Weights of a small GPT-style language model, trained from scratch on English Wikipedia: no biases in attention or MLP.
MLP neurons of a small language model. Each row is named by its layer, matrix (up: input weights; down: output weights) and neuron, and shows model dimensions 128-255. Each number is 500 + 25 x the weight over its row's rms, rounded and kept within 0 to 999. Numbers have three digits each.
A block is one neuron, or neurons of one layer that tend to fire together. After each block is what it responds to, as a language model described it from the Wikipedia text at the highest values.

L2.up52:464481503524519471494549485453503488483484466534469532484529555476499535493495497463472519538496483438481477465526512521462519514497570512531524497567544512509527516488493475485463501522525459552487476491502506498515480480451442542500507463525504539554469495473504471493503463506471496521518473497466509469518528502500533480486510498489539469489528512480536501500476487507503532461460
L2.down52:540506474494496510514473526530499501506532484459534465480491457512480482515505474548524445466480535546526512506463490509523509510511449498495477513471472502477500502515479533529544491521503522493493557494497518483514515473531531453492500517507498459468481530527501531515449531513486515519503510499545517553501498506529477509548488509488467505498478502506469534478459521492533495527529
L2.up931:494464495507518512541507475491513486478435489557464517467560478474477516480474469466494513493464518485546524526459499456467502501529547543533520475509454502531478499493550495502462487467532485501507484480518547499483485509538497509465475480498505500508508477531527510505526523531511533520507484527464566509485541510484512504489532480508446508482493520539519518491513490509529467478549
L2.down931:505503526456470504479512486487495528535547493503545502530434510521542457511497499533504480515537528479455516488554480546502480481481448457512533529511509505451523489502447485507532526553514513526469487496485482505514490470505489481525528490514502514475509481471512484528493490458490477500499467447513468487510500469507509505491487535528503523512497494464465489518524504479492506532438
L2.up1110:483503509481467514470462520496495514452495455503537511470496480501491492508506500464525472461505489516467509435549510519481519479517511495471512468503451517479509508450496504503479537515475528525531494483516529452464499504478482547475515494514451485505482536471461490445539479469497520537498522497460475522518532491503507541483533479470516529514496493480528513526503486541481540499516
L2.down1110:517504471522513477549529494480530501496537520494460469509530513530484499504502495514451512512492473499500468566469514504557466522505488490514506520488564490551495469535508495521510473484533531479486526499450479542508558494522498487528519537478537510535498475483521508541488568526504485471530477480531545459496488507498505457507485518528515440499551531511463481501498529474480475468473
L2.up1518:484452475489491486551473503513456552496503500474472519503511500479487490492472518512543497495572496536494501505531471549508547475484547504453525462507449521502494575484502496548494505488512513549517480531503490487479486444535508489544466464477478516510500521483509540535481506476486541487454489517473499444505495531505503505456478491513518522478470512514557488505489500494497538519485
L2.down1518:505509533517521530463485480514495506484505507504499459526513475504504510480493480503499506538452535482524467465495548443506442507522469505509510493495535486510484434538508461501474531509484515474492536496493541482512529528493496504462541515490548502471491474530491471483529533509517479524519486506518484531494482430472511530567536485476509481552487540478486526489534483503519452495491
Mid-word subword fragments

L3.up751:496548509523474495492493515495527501544494495510464503510503497508500437457497486465492503503496485469495478567545498484529492498479519487503469507464538515523524476505512526489482499481490483467511507496480491514513496477481524515503552498497525522535522502488524519469497482477502560537495529525478484449488503486493527457453480530528510479452470553507498468485453500464499496484499
L3.down751:510500505465497489522483506517517516468536484515493509442479497532483515488502516523495469481486505550448471469470500473474520545536465487488465481518452525476504510505505484473489531518487476489485523459542543490519497513516500495548462468491473518506498518488484473511530526524495438508493499489481480496495488499489505531494504483508521508515526514535480474522487478501499508488527
L3.up871:484511473515425496495483486502492479497489482521502484498489494545498473522498439532523512448488492539508503527468473527490433560509506516508480488491512507521525521483518499479501522514524535460518486517498514507508499504488523524526523470483489495512526474507495434481471465508524498516492474479471487484499529505451482447492481510519529475470459522501488457493481526550474513544519
L3.down871:547500506514502492532494516515504494531511456584514541500484482521517457486442490468482491452523509501518453472482467472530474526499471506499491481530476505567491506515504495513502517508496504475518503478519505516508490472518535433519509504491487496488485503523509504577497471557484450471474500520504536486495508480475500468510504496474514482471479534495517487505474520463483524475515
L3.up950:459493507496466495524492534523454511486518486500474502458504522497492486513517536461484500502463440516461471469521508492495468524504514507493470521478544487544541509515509484486466513506499523528534479523512477484435544450482514474517508528519507520519533523573510500516522559504475482520491492506489540493488519516503521501445527499547498488489512488515512495506502481505466508459489
L3.down950:540509476532523520493507475520517510507480486535523487527488503535502528468505501492491494513542526514488488504492483529494510442515445477490508479517469529503469480518504522518513547465508496468472530512530507529522513529516493524502480452473497492504502488456476504521479494534497502507512472500508445473515507503508465479556485488455489523488528503488468449478511524437522489532527
L3.up1045:453492452448472514489485502492494483508538480488535554505497512503493504518488484469517497514483500529486467491482484506503473491463506534519494497473553515514524500482541535474463526540510455477533486532446487497501511483525500479488511537509508481486520483447498517531518501509528511529529508489490506522495524494439537470518508480512494511490571500499454448513481463491494513523502
L3.down1045:502493509511528480494499495453501510503479548534500464497519482554499542484480533508519503505527489513521507457509507521496533534535500527517474461512465500530525490541474496543529516439500501449524493474530500534520504515502493480508504453457524494510497503550514503478526486503467474471505474517504479439496506513532492510482532506495476494509427531527488549516526499490532460483503
First-name endings

L3.up7:496486497497512494498477525507464475482512498484458479479491521519492541494525545475505515541512490468479526513514543489463488534499470531523516494492494521494522490502515479483476467492469503440515490472507542487552502523511488494486489472505512514497430494475512501491489487497506534470480500491492509508551474432473435480517490544503469459533505460521500450506474503493488516490484
L3.down7:479500487512511499524550498500505540513517498501495489507478510499508510503488486487457488489487496518528486473492497562550518538462521491478476471519497472482494476496514522494494542532509482550486496515538509497485496483473530492495479495510476523481569544519494493518545483506472499556504506492466477522485549537524527495500532439495547508509467501494502535511516458472500483517487
L3.up270:495526500524471470488474477486502453496493497534517476503511515482499514504525504510492434495508532521468506534467501499512495532496523511515525531483536535503530461525510500486559478459488491486518495482512446508503496529491495511453509446512530484508475530514466499492492520542483520509450513554507490515542495488481449463522532510513523516510517494538511466479516517499504501458475
L3.down270:496473486467528520525509517494514546504473520471481495498510473517497530497472497453489468496502500463523486460518489512513467492484472493494510462517449480508449521498488486529486477468461511452509477513522507504484521483502498511532480505490486514526548512486502495466535511486506491511524491438494484470477491500532524541470492466504490437516485518488465525535518473511475493561513
L3.up449:519489530534505507453508507472498479470547538504544506511507519508509479504506504525535516527496493485513550535528478500462503535511521504496507460482520513476502454484528509486522513525467511465490509479522506529484501512458510550454476498502493499520477530548526484507512497525515488475487509513494548498533501476518500506490521489557477479518484523516511445488496497531509530474476
L3.down449:487475513492491495498478479485481517511478448494456495525487479504493527500504514504499464509534496458489507434523550499531501502497508541490511529494470455503520514475489511491493505514524471527528476506494504487501472500533515519486495481541467514484530480476456487526497527520486453477535479473461430505497542471539491483510490501492485488501511493487488522515489486470486506540466
L3.up639:469455467527504496501482514502526474469508495512489519531449540494470485485502522494503461485499479458488470504476503463482479498527493501498529520474497480485532466539485497460543540463526502502497488460511491487541492500470492525471479449453524509528501490490548510515520498556504485496503495459446489444528473490486511466507498530519504504503508528481538480508519502502473509490486
L3.down639:557524530459536477538515471487482521537477523543525485437517453577492486519504528494475499505462541492503550512531493555525551563505512492490502477520469531491467479513508499493426491512519513527538495526488528530479550487490529485540483556514476508524536493487482467492505474478488485500497535504497487529477517515518502495503470464475475467492493493502482488491470525518540470484488
Mid-word fragments after t

L4.up386:514501496459472515452485514545470467512513483470519509500494519531528501489506472484523527519534468479530502552462522518441448513502508529476503513514492504490548525476530498484531528479529508515465483549538540508506500500471500479463484483554486514534521472498514558474504485495485490523501543499502497509508485516510480468509499486483482502518457472479519490488510469534487517533487
L4.down386:525475492550515509512502506472457498494478499511473489503500478495492521523515508501490461479493541484509538449525504481507492566495476479592461525514481461516476460511555501477460511498522519501524517490495520432525491476498427513502480530473524479529460535530475484503508537503476490479457509510501484485463475497495507493480503492473489500468514502522474501456481518484491500488499
Predictable word-completion pieces

L2.up904:489469510494505496508489475529509523458503510505509485547532557512513527500497509459472495513569506494514484493524488543504536491499492504486488507519533524448468529486445509510482508572523497538502489513488454498476525531505530491479503486504489455467482522477461533514524470510504467482490493473530544557507467475534528511489498487490519530531494515458495507480508487528514507484516
L2.down904:484515530514466519507467553491510466497484495488526568446505484504510480471516503516514510495461519513456497486451511438491458468476504486522536479483472471527532499538530444539556499436487475484502509467498504526529515498500447518516520525512516500528492495498516457500509572494501537498535506551464484460469513508455500507516493514519480499499482498539487482508458497511485487471490
L2.up960:549493478526505507529495509487507472499543516480486525510476528491506473509514532464475477468544518440547519529492480523470514471474454488464520487552459500491505474475491504569437484511499491527505532481498501522539474460495500485534475531505497472533476504532527546490469485520491498506510483533449510479455496496491535516482491463515478512480524473463487522503564486532506474506490
L2.down960:466488532481468520493521483512509510459462464521510486483518484508487509546497467544510527502475470495469464446511549485520479519489536492516489522458544507503502543521492530472585505498519513483497473534523510484470524509483488466476513469508488514466527517490471502481525484474515479478443523470524480519496508468499464504503537509460548481524503515522516489493482510481441508500528
L2.up1505:500516473475568525498471507501482460549549532503473523472493535491510552484455486509481485492516507492548490502505513512515500514464446501488498487451474483558533499479519545490480523539446507496451510528500536517498461498482497533496524476495510456506492542532479524522492507498479454525527507510553483508479514488480475471456516521501481542528531463492489467475474534478507513526536
L2.down1505:474437523519451527465497501496515526468481466498502480507512465507532432503528548491487520508507536520473486502472514477484509493516532500495481506538544517489466476509495481523475496482537493512537530522464474477531526485499524494506501469534492508544511495494566498514499511511508549471485495458425497562462511504520504511518493504510566485482470519535479512524505481550493478494467
L2.up1508:485508507491530528474497492512504529511533497474491499497498543497465507555538489526486521496518483519539498478510506486515507486494469513476478488489525500458503495537475532528526460487451529526527481494481489477490492508461490520497494501562475489516478546489447497448468528492499481454510524452526486477456483466517482542500515460519483441501533483492546533481483475498517501454536
L2.down1508:487487479505517482504498500509478485458467503524506498526545454502513488467462508480466477501503513481468507512498490561448491516509505461493482543501501497554515510493497451471473504497544436472511520510526517550514523511536512507514493491457538484476503462500532476568536439500487514547484494521485523519535480526505481447424460521511466546501483504494509479499527525523490499510473
Album/song nouns, word fragments

L3.up92:482523550471437540493486472514499464500506489527480528522499478550532519533517508469520464493530486479460552479502483517526526499486507518527534519498490476539477536510494486486508513509497463472502491525494498524502519493495526530521503463460534520534502516528504475494518506514503511508486517483451542541506468520492509534510500520486549503512488486486516520492514546493533485460507
L3.down92:526489508514521496511524521504511537506445514487524488469485506489469444470482488513499490509449522514538437513480497467538463527484494484527485481522483523447517490489521521496494487479448484523481540455518492499507498504494463492517524493551500494457521498475495531514498468459521479496506508506545484508487515520510513492501505457494482520508516505493481494490499491501497517515482
L3.up921:500453507517460503521440520516493518485549436474494488490529539471519492488514524464543526513531471520470496497542433526503498500510509461501490497465481531483501491488532515487507526510479517492497506508475481474480486503504474506519535518531504528523487464520480502477486487491531468482484507510476533530492496477443564476471526503479491541541498462459490487484495515492505468501494
L3.down921:493519529497491497494484475491491462523467525524486523526500503517490502522495532512469500481443508513501511513478562427510522494514527521483512482534507521497500490496489498474533461475536473516498492501517509491501516505497534521476481503462456475486477538531489528536518467518506547508474490500496497500494483523561497501520493506509490457489505525483487535512464503475534474505452
L3.up976:505500487527479479518521492498488502517507510510457479503543537503504466478473509485489462486517487465514473503524506487514462505487512491505484516544521492502500527470466519516507537557507496515484484512506521512456486468516492476510528490466486531509504517475477548517506496493492485475489493506489504505515506445479530498507511525517526528486464552514491553472503506480496508502497
L3.down976:515490521489478519514458520466528496462454486530491489575503525475486530487504492513534527529451515491503524507511508502472484531491477473496508495502581535491514490540496510477478527479504488526498541507495460488502535490554510490489494513506499479497483534479485441494525449490484514527523509475497499473477510474517481425490496494483455496488511503499490516547536454465480547454474
L3.up1004:493529472516500530514499487481478484482525522503489500496533550529469499491455503482486501489475523512506468505493486490485490505468524531487484492542498531505517485502546495525508504503501471501452491527500531493524495480429497454518512482493513486491493479506551480494511511514515472544536490495479541550495539491504478487492491544483518504492496461484472546503460529528511523497506
L3.down1004:514473459518485473514478488487534497523473505499497508482447484504535496531525523476462498494500494513492488514539518535509553443523498450469495553434504491494513543506459497534503500505505452504543504496501458520477508497547494491518481525502469539502442527512465511493487464477474520480494493467516503465482500494493512522503545465486493506524510496480512470484519483505501496501513
Temporal clause connectors

L2.up633:511481511491498486498489520503567487482489506504472462522537519521466527471516477527453481455557470484532468542530494488487469468533518460525510458477541550491462509535479482475491475504527527499507527545539538465507472463463437485516514506491445536494502463498475455484483513497457493492510500498505518505491490468518486504508565508509496468507498484499543516547477475521498462497521
L2.down633:511539499525511493531529496478446520510518498489539512469462466455491481484484476465545538494467521511471536457447511503485539535491460522529505516511472454493515511468547480531515500493473506497503499458452490524502502553549536518548508530527537507495501524495492504467501517490524485534497498476510465527512510546494497472499465494487475525487476514484467454471532534472488516516469
L2.up700:481517461512489492486504487506550470515454501483546503510475478516551478488473487505535497504479455507503523505460516542470467512479564515491532528501477533510521510489445485542488498510499491496508474533532500479495453551433471525486538504506477487519482468450462550534502515539507492529502505486527524501470487524541511500515456492538499506513517495506547491490494471501514488495492
L2.down700:520465529479549520533500521515465513483550518501505490445481508473507551480498545500468447526478494493520452534489509510556502507491463505530500508441505453494502471515553506467543480535516493473508539506507510526492508437529496466478475482513507523481513529513539475495512466505457525487481532512489460511492516494486497518509518477478500496475474535488449488473485506536491495514517
L2.up989:494511480520494473472508470500500509487527494509514502461523514491490493534529468493502486497527507491508528528479516500478456488517476540538455527513515558474491471523502525488521498493481493490492528484500482582527498513505555486501506459491486497487483526516504484506453513540501502477535533505488502553541541505499495513541501492502474534512495515487514499473537471518485528498521
L2.down989:497492503463501532570520492511481465487486476487510525493488475503481507526472544519496534443488507481495506509500523499492521480502486531501524483482453461516534497498496480493513500479473477509474513475491490487524530503515511465536548497509509486507523503510511513477529465494483483511461492505529537483461460490503518497457492506482471522550540489502462465513508556503511500454519
L2.up1081:496506522494497520513503458496523475494477488532524469498479501470461466463494511455507495506513521502465498485450473526510454500503491459517508482514470529479490482447512500511511490492461512515530537477537483481510499483465521509506486498530524537506534524521506490479442516512532581474477499483531532495508505526507522467531523496513474502517483506469518530502503507443489499511511
L2.down1081:488495445530531479485495513518475492505487471495500513481526505479550521550467499523474483468520527486548485507543507461520539508518507511520503540474524479518501506543495508513501530489519498503486510549459525500476518556548475490497510493496460491492497517507498477500533504490504464537509491517479457501507503436519467515491490484505514485488507499510498510508486500518522486493503
Research word-piece

L3.up668:526502525539546534532502515455489493534482484525519498567509496487510518456509510469526499520537526481504508508502498557496480487464470470511514513463472486516538523475530485470486508537449510463495514513507513488458472489453473500514511506482508538485477485504561503509486533511465456480481529508487491520523496529513471508519546514552515500490483542496504477520503460511473480497495
L3.down668:507527475502515502502496494544531517506503513507543525444506517461508464475479505536491537492470548513524468506461492467486496511489525488470510528540509499521486450536439488495512492452542502522500483482509494485530512485514512557492496491493475477472491491511463470469529485476525514542506523495524497504474520464471516505488439533473479494525511476499487526477502533492496503485535
L3.up706:520461482502486486517454526430486476472531491461508467452475468492484488504507505488479501533506509452522506504557506496483471508557463490529499458523484507490506512496512531488483512484536516507493537507513533471470467462510522505499489495487497482484484500470475571539487531514517504469527557515473526494480479468476477539455484512521498508526499535500510519522508491492495537427496
L3.down706:504513525517522482494517517553506543527490501503513547533550510529512506483502510506502450444465481520504439499441478515488500485481512507486471545483527532530527461511453503524521515505480467469540484500504481495478508500453513497492508490543495489506510513523544491488578479505471489513490458503541508474519510514480554497499520523492503506465463513502528467447483501501480500549539
L3.up852:447501498513518535502561522525439504491516448489504538495469526472479532551496513501482502514522506500477538536490492475481490524547491505538523491507508487511514470506527483485506516568529506508457499536478537482517496487492522503518520496532494488533503434433510487483513509519542479538545521522488530514476503528487527528478535515530539490483497535511480522503499529506509477468495
L3.down852:533515477504472497525483453474531519507473513474499481473548479501492512454548503479475479499527477461515493480522534529481494486465508538463505479540488490501478521488481529498461491466510499468542499507548474522476495485500464490467494515505518534472501559544477514541503487497470478491471478502494515475494546469515509483512510528505530505513480491503523480504473470495523493499485
L3.up1025:488478469526531515529476499530518468489456522465493538471459469478519518493504475429504493481494493531501498443515480506456482513481491498495486494495436490464535489499503549506504532490550477476498495488490528514445504500492483474504530486454501504506524506482477514556522492462507464507569466474505504508543495502460508531471484523486519579537476542515462521500512475491489520502496
L3.down1025:513503485459477486504519517482469450499522542505516496537509483504506503502507480543500515507494488476495495496483526492542496462523481444529524540459528485534505518483494497491472541522488480498498503549518479481559506510509525489454513534533516478474514471474494504442517454513486518509419522528491492489463498524512503440531536489511489484481534493479482491473474526501478479487519
Mid-word fragments, esp. "young"

L4.up864:519486510527532498523495482518471479476545478524538507521478511494525498518517497509505473450509521480492542472504460549513506528512500486512474520497475489530513496515516530488554503541491509531488509509476493547479471499498480518502525519483548556552508507466513467483466508498564489502476472466510491457504543486487486515480490513512464513498525522504488484497480514536527519506534
L4.down864:511545544505489524495480526495526539476447469500484485514452494475517528483488513508494504496481505549513504515495482494463526481478447481474519501467562510471497489516489560466499566539484506470477525506488539467531547533502499522482511495459500473485470504491508521507505472478451478534502510476498544477482513493517509456533514502452514520502544505523469505477525479490475472496505
Verb-ending word pieces

L4.up745:515485432557480512467462532475496474479477505511490457463517541502530529465472533503522512523523481519507529471484497487503507530475492490524475491495465533504483534507518498497498513537527484537512494456476471508502554550440480526492517491527500497501516532496511478518466489531519508489534535479490493545531514511495497451467471426503471543488490539508520508509495521476483494500498
L4.down745:536515509428479481539496457492491483512518496514529566544518454504500462501503473528520462466511560511453486538512466491493484472514487533514509475554545491494501480483463523491498506467498485504512490552496554465498482509516472481485468520489476488528499460476499512519529527427503483522449497510537522424509511506464488550517480554532520494503526463504504492523489500514497482512487
Word endings and "if"

L4.up1197:503505498487495543505496506483516479481491496496500526466519511504477553494496512511495495509553514530502468456500499519484449507472496504469520511536461494517492499526499515484531506524508477493494498504518483572476571561523504519532550488452472506517502498526501467534505515476550491492491460543495529503503489471485492516510515496484491505473481505529509460545495483505505518521491
L4.down1197:494535499481491498501462482537499479522578502502452495556524448527481439517496497522533498506495519515501494495470470495508495522500470498464530492528548528511541497463479529482511501526525553476471484493487497495492484451530509546479468542472494508473491533490504499530500484510522460498533458501459496513515492528554498507553489510500475498446498509523501526544468523475472492485487
First-name completion tokens

L3.up177:481503516498499508516505517517520569486520454529506473549510553506522485481506489468501508491518490501510506531487478488532499539490485453501490511509458539527506527514499520486504545537489500489510539538473513526511515519507514555490541540479533520569492477485474458419476487466525478492486491506534541484525490467512489489585513476519492523471466537497470507505476505487471505466467
L3.down177:527487515511498514509481475457474527510527465538495485571509514506516478513476529516499491472495457512482525469517481499494485527516487487492461481504585534479524558502543519505564484514519472486499503555500460491521472510526488460486478535468519496527492522498504520514518494459467502522537482513523538536512510469523475488513515519494471526530508496524508538516464512464500492489466
L3.up646:501502508537483512505534457507489464536510467484560484495499469491489503500530472454501490459502554494511502522482484497509490527519460495508526483487472523506508499463499515497520485529524477508487517530483483510487485523528486516465501498511495518531503500507500483463533535484485471536438466452514511497509527491522512486467494473504509515493476502513448526536483499500518506506479
L3.down646:499497511508521495532496522512504518498506509523483548512488523516523515472450545530516496515482467529506515481536521521500517494506510466471494541517510457508488472513505506503513540509517533479470546446478534481509507499485485507535509512486507487488496475547509486506475452482520495440529500515490483495548504519452490520558499513505541508478521469473487469460493503475534472462532
L3.up788:518520512495523451493533476508535513484504498485497495567511488554530472510483524515486527467484460504477549535508530483500506485550484501562485528471485530464508472473494519471482510558532489520511503516489450487494483517491481506484514492497499526510498502494480460443498517523484472516514475495478493502474502489493513496538516512499485504482469516445503573528482531517510506517471
L3.down788:498496492500470516551521528468496494503468534490487499465498530494479519469489468443542475509515537514536476469492486484489520499493519473441521466513513496536526531553480509517515504460464544473494515515508491520513497525520487499493468477480516451536472497497571534488503526532501535472528551496517539487493515542506473522495486477549503510552535473556505502465524460504504468493546
L3.up857:473495470474535460553523463498470540466496476511465449549529516553540467504478516490518547463437508472488503541478492499486518542526485501506462494540496490486530526489500505497521502492514471501483514515514499519497488510478516532518488510504507534516473503475481467501490499479547485503487473495491518494511500534511490510515501511508451508510489513504522524483464523501495493477474
L3.down857:493541510555486536467520490481463506533471527479511538488512514463456525483508495499466477521550485553535513462507490503480477499484514509521552522452503487505499506502532520483494524486458520448475476521563470507508524509517507460490484483468484486494486507477492516510504547497506513531508532515580529523497512499522507489508493478510502531497562510505508553511496499525502499513488
Word-completing suffixes of linking words